Weights of a small transformer language model.
Size: 16 layers, width 192, 6 heads of 64, vocabulary 2048, 9.89M parameters.
Architecture: LayerNorm before each block, learned positions, tied embeddings.
MLP neurons of a small language model. Each row is named by its layer, matrix (up: input weights) and neuron, and shows model dimensions 0-191. Each number is 500 + 50 x the weight over its row's rms, rounded and kept within 0 to 999. Numbers have three digits each.
After each neuron's rows, "fires in" lists the words (lower case) most often at its 100 highest values on Wikipedia text that the model never trained on. A number after a token or word is its count.

L2.up223:500534417614528552559490476513603571499444441464509411604518432462481532464521455479528418456478576455615438539429528593513596435608643432489503547534537579530500510515554444511465575523575538457444509460492467565523460510526462516507470542479564478519557668408497559521437463455551480515489470526569454483537583519439467571422492383438461567531466592417474535483474490533561516426492525482495513494431428448569514534519441505466523498532499452532532527430521479511468522493426490488466534469457443495509493542505457503476463525556500466391477468447490468557511454479489514413
fires in: "every" 11, "each" 11, "very" 9, "there" 8, "so" 7, "family" 6

L5.up709:490593555388539534505564471468502493428476418478602547466479531455464462573675506467525575489465534516475513475378551512568543484522516499482557444385478586416470531467492553494498504550501462547515509556530426471490533530543537482485380509459471494551519546529437424518448491502489588482534454500539477585470503527494586518469487426514425492524539521565603391517511589477578510495525453446511509401576494511514470542487435463490453466391540490534482535515401571450417452584467455574529529518534453490496444533575502404505451472570456463511427454493479472583561526477456438522
fires in: "like" 17, "becoming" 10, "surname" 6, "lieutenant" 6, "become" 6, "because" 5

L2.up108:461571617531400476481577464428494553517528476454520511467509527522564490512452500441560442518458514485445382544437571494563519424604492482504515473527472478502472482467518625462462581502511494576516548589576510535501525551390543534530465543419452500519484494485528483476492542485543480491465485602523528519533537625520535475433528494447544409519482571448490507564555487488506520426493467542509486591578497372510490619459537499508592524507460468534487469510476580458496493488456457512385417425512560503464447505498566454460527593597571478413535452454467507489434480538436364442
fires in: "announced" 21, "received" 15, "debut" 10, "details" 6, "preceded" 4, "considered" 4

L2.up60:448433619454381536624527476561417524587487469384595489531459593488560478472524453452454495527521537532506417522448487479505487483531484430520564491508392569493465457521476526495562505508474575460495313462573492522419536509408543553528519364562427526375501511569528452502594531517550539500446557527502482494579534485469509461490530507511493486561474441491565472435427475539446493576481495516471523470599502464521494480569470541443512533502543487541511486429558551497584492557502514562580551517526507498475572497564483505455556470427482542546475436493506463445452457517396476502
fires in: "began" 16, "released" 13, "about" 10, "after" 10, "at" 6

L2.up543:553462518577478449564451489559402467534408561501497563536486498513541531467490553499527460464597558547458426477494570412414513445501583478534444490521494535534522412556451517590486469456513480463414418373554528432362456503554483511626502467527461460476582512567484499470478507498490502519397572480584584489581499510454470539474519541455568476492544502496477453381488443514481594457529519424426495391454543435494536537532561417482557519559448488482542520522467537596487447560517425488451492581512510531519585518587477550529562411458570518545470490492540498479507551486518499568
fires in: "them" 26, "him" 22, "age" 13, "death" 10, "themselves" 7, "himself" 6

L2.up743:437501563364444445595514473567492494534454484558497378532534468465558470472538517359476543503555483497493516567459625484557560532557485599490459553526574470551523534547475493486399395422531521471596482535473448504419475469482524481477419553502483519428429541569550581554468529454534554515591466562503485515562492491496578472577539550453433559461471592475521515502490496444480507560560504527547468509444399446535411477464504448482543465527518466528517556552467484431505413530443486515590441416478426535408413502507450452541487549514548502581510488462518549461587489542456520530
fires in: "at" 29, "san" 9, "from" 9, "west" 8, "east" 7

L2.up322:464589567546468414518526431508429393482468468547444490456536487543499446579574440475483486508514540486498456572482558526451428520623511596520517523552512526467598406575465485476555479530465479467519533456482546523519488504565519514446601496523392457586455447415427479454415415499535517563513458467548468548547527451554600493456529519429491475511514506496412499488529578538490569499397508550478500587538454533545450492483543467507505478541590440541472447556453469501574477440541473496586459504511479473461462605337550522414445528472550487492422506581513523507461589530484410510
fires in: "school" 39, "university" 8, "college" 8, "schools" 6

L2.up562:449516463508495547506499613512540510438555503480520480568469467430467519499464444535447475518559426516532569571547502527473459455490547621417555489493598472517557520471573473509488451417531436483427429499474475624565442540511405544455479507575516519492457517501566557526477501507528530471449420459506504467570508558572562444340488440433375505425540521476493418554525520408437560505540540522520421487470439453519533495562538503467448543551511596622569408479473517500548560486446508547541552475407460499405499452487565554488418478472502472461452457514485499487591578510457444491
fires in: "or" 38, "can" 28, "could" 6, "this" 5

L7.up95:523529486478581548460471540537427486459399555523414468443525504490428479485493516462508540508397554484538542600606468420457496497404532522586415550436541523525519570575491370463424606534527503506496416517562509478547522403501554427550458518516481431437449480501544547419452514502462485455517454627493507533521465521462470465447481454504464507466526492578485563531471491490498586530603559392573509518476462551510520511526509515350499551409559449535572515438431434522552513502484485480497508508550480584473446435507645493580454511431529466485485569529467525515530551522494531533
fires in: "in" 52, "early" 7, "non" 6, "since" 4, "until" 4